Weights of a small GPT-style language model, trained from scratch on English Wikipedia.
Size: 20 layers, width 384, 4 heads of 96, MLP 1536 squared ReLU, 41.7M parameters.
Architecture: no biases in attention or MLP, untied embeddings.
MLP neurons of a small language model. Each row is named by its layer, matrix (up: input weights) and neuron, and shows model dimensions 288-351. Each number is 128 + 24 x the weight over its row's rms, rounded and kept within 0 to 255.
Before each neuron's rows, "fires on" lists the tokens most often at its 100 highest values on Wikipedia text that the model never trained on. A number after a token or word is its count.

fires on: "l" 34, "e" 12, "le" 8, "a" 8, "o" 7, "b" 4
L10.up1211 [126 146  95 141  96 149 135 133 150 119 118 160  79 140 138 166 115  99 101 160 118 144 121 144 127 152 139 102 153 103 151 161 114 130 142 164 110 132 166 134 146  83 114 110 158 140 140 127 124 123 122 123  86 110 131 108  72 142 133 158 114 159  87 138]

fires on: "\n" 52, ":" 14, " |" 13, "|" 8
L10.up675 [ 89  97 131  74 148 178 123 147 149 130 162  82  82  82 132 139 123 158 126 121  93 134 144 177 107 120 107 156  91 128 146  94  95 134 137 150 148 131  87 142 167 150  97 122 148 148 183  96 139  98 118 143 143 165 111 143 114 147 144 137 151 164 125 158]

fires on: " |" 24, "di" 17, "l" 7, "t" 6, "d" 5
L10.up763 [ 94  99 116 122 112 148 139 151 172 120 155 150 123 144 127 155 100 105 104 126  95 138 148 123 119 112 135 134 125 110 121 143  78 117 116 165 124 147 131 200 131 120 118 154 134 172 144 136 169 127 165 117 108 126 145 126  96  92  99 168 119 148 111 111]

fires on: "e" 38, "ra" 15, "a" 11, "ne" 4, "ale" 4
L10.up595 [ 99 137 123 159  79 176 129 145 151 178 112 107 117  88 144 138 104 115 123 177 105 126 131 111 122 138 113  97 163 106 150 115  89 117 166 124 132 150 170 129 177 116 104 107 127 109 140 120 158 112 104 119 108 105 126 130 108  99 104 141  98 127 129 162]

fires on: "." 19, "=" 17, " more" 16, " the" 7, "ly" 4
L10.up1048 [ 81 100  99 119 115 123  98  85 134 153 156 148 135 132 155 141 134 125 119 153 133 139 134 173 151 175 130 142 147 123 163 127 158 104  82  94 121 158 113 165  78 112 138 115 179 146 142 108 103 133  84 148 120 139 125 148 117 109 111 134 145  92  85 158]

fires on: " Ro" 14, " rec" 13, "ric" 11, "Rec" 10, "frac" 6
L13.up1488 [131  89 127 122  98  91 118 124 132 162 127 142  94 118 132 103 140  97 113 105 180 122 162 145 124 137 106  91  84 118 130 140 114 118 172 147 141 110 117 137 118  89 131 136 117 141 164 110 120 136 119 116 135  84 110 105  34 139 126 132 138 170 118 152]

fires on: "'" 29, "–" 25, "." 22, "," 14
L17.up230 [ 91 113 153  77 127 162 138 141 108 128 118 152  99 114 161 121 131 111 145 129 122 107 168 120 128  94 126 111 153 129  94 119 160 168  98 159 119 131 134 111 108 132 152 127 132 106 124 156  66 109 144 158 160 122 112 187  81 137 151 162 207  94 152 124]

fires on: "|" 53, ";" 7, " October" 5, "\n" 4
L17.up1120 [121 110 125 127 137 168  90 162 124 131 101 134 136  94 117 167 135 132 105 113 103 146  91 127 139 130 120 144 146 132 151 102 100 156 138 101 141  91 112 125 116 144  97 146 167 114 135  59 134 102 144 133 131 152 114 104 119 145 139 141 179 122 138 177]

fires on: "a" 78, "o" 12, "e" 5
L10.up4 [129 102  98 140 101  88 163 128 123 169 137 162 139 100 142 156  99 149 130 155 139  96 146 141  89 134 129 147 149 111 160 133 110 114 141 100 129 145 161 125 136 105  94  84 152  93 130 135 161 119 119 131 105 139 146 140  93 142 102 134 183  93 105 128]

fires on: "A" 22, "ra" 20, "a" 10
L10.up85 [134 127 102 129  98 131 120 147 136 149 111 143  69  99 121 153 147 137 135 157 109  79 134 123 153 135 108  86 123 105 113 127 112 113 117 150 134 169 129 155 128 137  98 145 162 125 143 162 166  82 102 159 126  79 121 134 115 106  75 140 124 127 133 149]

fires on: " and" 57, " but" 24, "," 8, ";" 4
L10.up1148 [115 105 106 105 140 116 167 140  85 128 172 161 165 109 132 145 129 119  95 131  83 102 122 136 124 101 114 125 139 116 164 117  83 142 120 117 171 130 106 156 129 150 139 109 127 127 156 112 173 152 167 111 123 139 113 165 133 108 122 157 123 123 124 142]

fires on: " |" 81, ";" 7, "|" 5
L17.up1473 [143 127 119 101 136 127 129 137 121 167 183 136 136 121 148  86 106  85 126 135 116 111 133 102  73 126 136 126 127  96 155 147 115 131  89 173 172 121 140 174 135 140 122 106 155 133 185 126 164 102 127  93 158 122 141 144  87 106 106 173 132 125 196 103]

fires on: " a" 40, " Sea" 14
L10.up592 [133 145 161  83 104 144 150 107 138 107 143 119 125 132  99 187  76  76 130 160 149  93 124 144 135 116 105 140 152 126 151 149 110 145 147 136 157 153 122 180 135 173 133 121 119  96 124 134 147 133 132 113 119 121 143 109 107 169 120 105 140  99 122 134]

fires on: "s" 60, " of" 10, ":" 10, " |" 4, "st" 4
L10.up735 [140 136 109  81 108 134 145 105 126 137 137 102 110 171 114 110 148 123 173  97 105 104 138 154 137 135 153 169 179 110 129  95 148 111 129 163 133 125  94 133 121 142  83  93 154 100 126 143  86 141 124 122 146 108 161 135 149 171 137  98 161 129 140  95]

fires on: " rec" 24, "Rec" 10, " ret" 8, " Rec" 4, " P" 4
L13.up52 [100  96 130  93 157  98 128 121 186 123 114 139 124 130 134 128 117  74 157 159 159 160 187 153 160 117 104 120 111 115 106 157 111 109 128 174 135  74 100 197 124 126 134 107 133 176 146 144 114 153 110 134 138  62 107 130 134 165  84 173 136 147 130 167]

fires on: "|" 47, ";" 11, " |" 8, "pa" 7, "t" 4, "\n" 4
L17.up558 [114  80 121 106 125 103 101 147 153 147 140 136 132 151 133 134 137 124 132  83 128 136 140 108 153 107 138 173 163 128 179 126 126 141 138  89 123 129 158 110 111 143 121 152 169 128 194 102  86 162 133 126 130 150 117 145  75 123 109 151 170 144 126 115]

fires on: "s" 69, "'" 29
L10.up1387 [ 82 115 141  56  97 121  92 120 138 125 133 145 127 129 177 101 154 101  91 129  94 139 163  88 133 124 123 140 158 114 136 130 129 121 135 182 163 117 105 154 126 128  94 111 186  97 132 147 114 132 156 153 143 122 152 137 134 124 135 160 158 116 118 110]